Weights of a small transformer language model.
Size: 9 layers, width 320, 5 heads of 64, MLP 1280 GELU, vocabulary 16350, 16.5M parameters.
Architecture: LayerNorm before each block, learned positions, no biases in attention or MLP, tied embeddings.
Training: a variant of Adam for these matrices, 752M tokens, 5735 steps.
MLP neurons of a small language model. Each row is named by its layer, matrix (up: input weights; down: output weights) and neuron, and shows model dimensions 16-143. Each number is 128 + 24 x the weight over its row's rms, rounded and kept within 0 to 255. Numbers have three digits each.
After each neuron's rows, "fires after" lists the tokens most often just before its 100 highest values on Wikipedia text that the model never trained on; "fires before" lists the tokens most often just after its 100 highest values on Wikipedia text that the model never trained on.

L2.up392:164107109098141135155173135155137098119112144174113108134156093132149141108140141126112119119127112112156113121094148117109140120108079089131108115108092106113175109154139116103100133059157113153120145163110118136158131124152146077193135116110135098128095136147147106116057107129124130107105108147134170140115113109086163141128097157149118181152121108128136158050156146128109150125168
L2.down392:115148106148139157138146147152126139106099135141137139116159123110084149107112147139127137152082156133120124131156148107160132136127105096067088140085119110123124120114057144141136098120136131108130070163119119135149085159096113080164144105153165099143126153130170170106128131123138139120109108115126131124130135156109118184144150143063138160124146131123156135108162146115113127128145
fires after: ")", " ", "%"
fires before: "\n", " ", " 6", " 3", " −"

L2.up55:167124106116108128137120146138125099143142117121113104112182100136126135131138136145076145127142101130120113130129125125105166133156102120122122124104170083124122126143137112109115140170147131123124160182123129131135121104121172142123140135093113126123092074168132109153093097133119120083101190126156151131111092094130111139147134125092108162186143140132127157143110117132166145105144
L2.down55:149139120107098154102074160133133090122122147143148115090101141135161129136128087147161133166103101122110124111097126113091212140111148150146146122155108127168157185151115109136145113129116139141161117131119122098112153125135144144131111108129093159108104122092135128146138139109117080108155110121150141133093169140160110101106170137115113125124130112157154130093164120158097105122113
fires after: " |", " ", ":", " and", " was"
fires before: ",", ".", " |", "–", " ", "\n"

L2.up75:163096094113159144156138147108158133123096154153123108077142119129122143129115138144099137111141113114146147148122126113126182125191092057131154124136128097131142162161148108108104181112143128137080169156090105167108105105141152112174103108136129090109102106129132117105110144122151154099140134101123140137115118123091102127130114050087142166146134084121131146113098139167122136127172
L2.down75:103105142155119163137146130136138131138100158161092127100073170111133113097149122145140167128075126143172124152152124136096116121114074080092137151127126154101103135105130127148065155130132141154110069145122181151107144126122089120134142095098169107115165057125138195110120163097140161156105124110118131135089150144165126178156123132140111195120150126100190135086126131161111143130180
fires after: " ", " 0", " —", " 2"
fires before: "\n", " ", " —", " 0"

L3.up1145:147136088165103103156132158109121140111173129159132128147133104127156135154119139130128068141139089124133136119127174152135156168140115171156098151114103084162153117151121101148103145142130057123130107105151111153078096073184149144116129135129081128165126156098116099114085132125115123125145116069099153090074060142110129092142171114115128123117129109120119166119153140096146135096137
L3.down1145:115132106110125177084115133120124121167119151109161147101135148102157174130165094122129100084145109089102088113114147126113152127168112123100140121173116120083114177109163113124109123154126105157123125124161149096129125097140096129145094158148120174099138125090082173122120126120096155123096043140128135124132152181112130144095123142120146174141134152145159118101114186109115143109145
fires after: " |"
fires before: " |", " details", " the", ","

L2.up241:126135161111139154139172117135163072123122148131135105121136121099144153156158153123119110089109150105180139139095144143078150107132110091159146080128097125134125137164133116130116133133165085134107164140087145134161089135123139104135134127115155113091122124166144089093107099109153102118107113152144149144143103115097126134174100157129150163156140150125114173111114141133135148109149
L2.down241:146151097142130161078155165109104140154153134122109158123142136087099139130154155132097120146132154157161138134125133106125109130139105106085104154113116133116137110137107113121094127132159153104119115156118161149157096158101133080129165103139172159103152119123161137146166122123113132120114115156136122144148138125112115160085121145117129092130116105179124110061095106101115132102162
fires after: " "
fires before: " ", "\n"

L3.up1182:119111119113088100127170122153119146106133117136136123108125079110103175102121146130115133167182077148116159142135155105117139110114113100154128118122161105100178113144105120128137128138140092119090167097131068070188115133144164122138123095108110135115166146141119130161092109130137100109126162161141146074106110131107124166165134140070161117140151144134168118086120109188123127124133
L3.down1182:168136103132130082129110136129112153153124119096105131114148117127147138128125131137093168135144089147150147146146106126125107150122143129163111107136109128122147123136123132124147108124128147138116151109157108044128085100137108126185115111097135091115138165163130082148120111144149147105164162134122137137127131134164121113176154104172080090123141132147123134107126097171117152131135
fires after: " |", ";", " was", " /"
fires before: " |", ".", ";", " /"

L2.up110:144141121121094078143142106091113107136163123152105114101143109123121113129113133129126144125131098117112169145125156118119180141093092135124144145100183108116166107121094148103151103103123094132120071130106094156152132124202128118149152140077130150168090116099129157105112101102107120097129132079150142138070142094136117117103145108119129105117164137121155112110168135107146112103154
L2.down110:137080149170094164136107149140108144150165117155112134103169110116127157165105166117098087136119085136124135089077116142154111109131107113136138115093113147128151152139101088181155114182129142139135150143095096136121103116138152142113133148161157178146173095100157113145094099099148105139130154072129123140139143134133132092101169075106139142163086114165117126149127146135102110104116
fires after: ".", " (", " |", ","
fires before: ".", ")", " (", "%"

L3.up596:163160139151131134147152133130149109108118140186124114122114117108148134113150156132118149173128138077113163136142127146089162163123135155110106163115099094068130160107109158122124130094171123112118099176150135134120070136111127124139112103120134126062149140163145128138086153124137094058167108132163171111100137089111110167133152127099146131162141134113141127110124131163127116101141
L3.down596:145109097109155146151100164165100169152154145126136116137133128118139116135164134137112122148117085111126117130181118125141131120139110099117116133110086136138116137136105118161104134082183130135118126106143124136087093127154133168128129147102080107155124146151099114117146142130102106133156146187133125138167122114145088148154082112112124109161094121142149161134127153114145042114131
fires after: " |", ";", " 0", "\n", "|"
fires before: " |", ";", ":", " 0", ".", " votes"

L2.up701:136125162108124145161189118142170158149105130102127113135124126148095139124134144114111113135144101105117122109143142120123155148062111100156111128122125116128156132150100105160149118153164094141063105151138100077118152104127151143174163091115083134112129138126115158144084108133130133086108188169135149102080166065119121160132156135116155139122118124159122124099117148143166153164138
L2.down701:140126117171130095117107137127115150112122105123169135149141130099116152154128150099142157133099099113073179114137117108132121099116125147136148119119127156118138144157113108087123122137120125143118093117136103104095108127110134145147167162122145131145104056196139088149135149138106091156106130112153104146158155114140147152140099118162108118124085138149137167111131128143117098125142
fires after: " |", "_", ",", "-"
fires before: ".", "13", " (−", " –", ")"

L3.up479:141104126129137142135112137153160121168139151120124102123168092119145134123100144149152103084138137131183098120151139126135168138173080071162122090137120139069132156121152097128131125100124114123094131181078130135147125124174136114171145126129140111132142121123142150095095168128088146099119128139128155118120113118125133089104101160080139224137143108101120134136110159144135145132153
L3.down479:126152101150145128100118167123136113142111105132160122152158138116091131158086139122136127110096113148148134095150143130118120116145115056111144096136101124104115119128112127109155130137123104154139076189074188142122130124120118126113170115108143132150139194114152147160133147150113164129106141128145134107129141148097123148150115126066140175119141097132115178130121137115132128126138
fires after: "==", " ==", ")", " "
fires before: "\n", "-", "The", " −", " "

L2.up764:140122128097127114157125119116112114173120133127123122098136087081156175156109132115124130140124140154151135170061140109106160128104092094127104131173101109095150118134159125101107117103149120140098108184139142154125134093128158082110133142091149119135151146134124141106118110143107075061138156121150112124115115142155130120119111171145097137153108167121150146161103133147151119110117
L2.down764:134104149150082145108106139106105105118117113102130128164119131152144142129140135122102107156174175160087139155096116113106153164162104135149136133131144123114129110138178164109162111115079117103148148099149176101119126089093149163155091114107144115113136104133105107093105094180140144083066125180157143091087098124140117140127118145152102112140111144117121098181128154106178123137110
fires after: " |"
fires before: ".", " |", "–"

L2.up554:138143109129100077156115123125106129141180154099096119099142072074159143123122151140123159122118138155123147154080117154134144087114134132119074138145118104094125110125141136134112123124092107133127110137148125157111118111126130076124120128114160139154164133096145130139129128143099124085158167109149135143107124117161110155132118140132146128133124118115153138152140124113147167113127
L2.down554:154126156135117131132134154099128086146155154124138116138115114107201132121101113114115106096155171133114108142105152092068124096145118125131087128126115127093167098164164142116146127126132119158149131101151126089180123084140150140144137133134097118133133130125109118141161127151098143108124119156146120125136093113159073136137120127157138098117082120118091099141151127158158098136071
fires after: " |", ";"
fires before: " |", ".", ";", "%", ","

L2.up208:129089131111113137175119165183154095144129137157135091125117108097148128117128151142109124121112126169181158112139135110133178127162114060144188105139163103097139150087125154151095138110140081157090092133123145106111095070140128135117125119124100119137133136128153150113104124124096124125143127093127132136121078147150115136141108150126144164139126122124129135196094155119139131108165
L2.down208:125156093142135134149162133089121121079116123159114121119157118100149145108126148138164110122127145084136144134112122130120115134134118090150107156146148129124118142130164121141135123153182124163095135147132165137144114129128122127101087092088080126126113139112129136115137149135133141119140141123145167136088080106122115112130125106106187159154158149149135096164125195089144131140148
fires after: "===", " |", " ===", "==", ")"
fires before: "\n", "-", "|", "(", " |"

L3.up18:136175116120102107141129145147109115131135135144091114121119151088150112136131146124122145124125098093127113116139121131137166134162100151126116158122169096122133161141120209093150111115135100124140123123174120158116108115133134114103127142163044123109099145116159091147140169142150143100118105146104129105123115128116129159169124143171114145137131134127139128163105149074137100097124
L3.down18:120098133143115139101172112191126101163134109129136102104138138124129129136133113142111112136151097120141115123104102111158107121113130118099134129119121116094112160120086142175110149150109122131106108115117139100154117163114119131124137116174080142160160112102165096191107215137103101105137108152122134163165097119150115154194159119089139167134101101101133074149110137157161123140141
fires after: "\n", " |"
fires before: "\n", ":", "'s"

L2.up1085:140085111116085132134139129123118126163128140118136112074120152127124140154157154128131122108128147122141137150140112140134171144147087051137110110137131138121153123144109101091105116148153135105140098143142095118141143120093140132170120117159136095126135111163137141148122107141110133071124164125138143124134109098148100106144076165111136143128124147096139161100114156162161124108160
L2.down1085:173106129130109112096089139090133165144119092146154114151126160149135132158135153113130167117161158109176173138158107128115169149130106124089151122133133173116123112109109114125150151108156103112095170120118126095088124130111125100164120103088132141119139081151135132142164136140129142120122138154135112146159128115146130100137106085114130163124116124114141162122085093127139118149117
fires after: " |"
fires before: "|", " |", "–", "\n"

L3.up1070:134158101151129039165154114126100125115176141091093113118116100133122103118129119117161125129088083102145150117111144142109150165138070145155116147156144124165140137138086115147170086098113174141117091099127088130123119081147176114121135113106105072159088149136138093139149105131148102091126157137137151118114090130149094162145156141122149115160175165128128124104098103135123105087136
L3.down1070:106105152159149192121133147130130105139125119078170121105130134080140121158139109130130132173119108116168153117092138122141126147103136108100113115110133115130122162108124061160088139126116134156101094066146170112121103152104075125123116159143139118143117147141121130116099103125150105121138114149063103130116115111130125138185159109140126116139134113115147163135107158152141145128113
fires after: " |", "\n", ",", " The", "."
fires before: " |", " ", " were", " of"

L3.up1198:134098141141096140123128123177137061129164119134121122114124114093147114152150093121114136150133111141124134137121119119121150131091136141108088110113129110077108097139139142116120108125149122134113105126142140076189113144137141114110134168110128114099117119157137102171097159129123123109132160139133122084166092131152180193169128140127110112181133174121131114122118134141102109104133
L3.down1198:174144139143156127120137120112133139130132131103165163125087123180132131149123105131057099111175142097145128141159131126069109154137124110136183091173130152083117121096162137137176161123183100150130156113136127096112098118103179126149138129080121116134104123173117112118126114152139145119102160149136123146118134117090089076124112085132116139102158137097153181138135167148120093155156
fires after: " |", ":", ";"
fires before: " |", ";", "–", ".", "%"

L3.up1015:146164101158082147133139123086087143125119159181110127146129085131123184124134133124083145177083112074163106150126094115080146119115151091152098135136123095075117148167100116132092161147155120148115157177107078143131112110127106092109118156121140134124135096157123094141095120132109103120142128141137166121149116130145064137163130134134125162114131122138161183105106150150161087106133
L3.down1015:125168142147109114115124157138134096115124153133145121151117123141140116118138121127119170105123116089125151140132128127112194147112119154171167124107109151127102131130116121101157160124144152114109135120148147132151107124158113144108132113116176125168112122168176114168144116110112147125181150124144140145139132134164143104162113108122144086162104111132158153167113086103124136083153
fires after: " |", ";", " to"
fires before: " |", ";", ".", " in"

L3.up709:104087103136097120161109143113115131111134132138124102138169116141177113141081139123132146115085113124156145144117125172106136135124124125139111131128096100088149121175106126141139124119141105134117103150151099104108117142167118136102129153144131134185116159102148080158118142134137135145185116105137143148156138135107162120176119137144122154075177086102120147122132193127154146142143
L3.down709:091115142116125118140127118135121112118147127168110130137157137088137078111078153126146151146128149112121142155130134105113128128097152142091149112087107123135072132092119122111138122170088074150105136103130138136143120119126108092102118128160125113123113109109126110128115142151118093154157123118152136162099137135089149137097136134092165187147128089143106103090147110121187116115092
fires after: " |", " 3", " 2", " 5"
fires before: " |", "6", "5"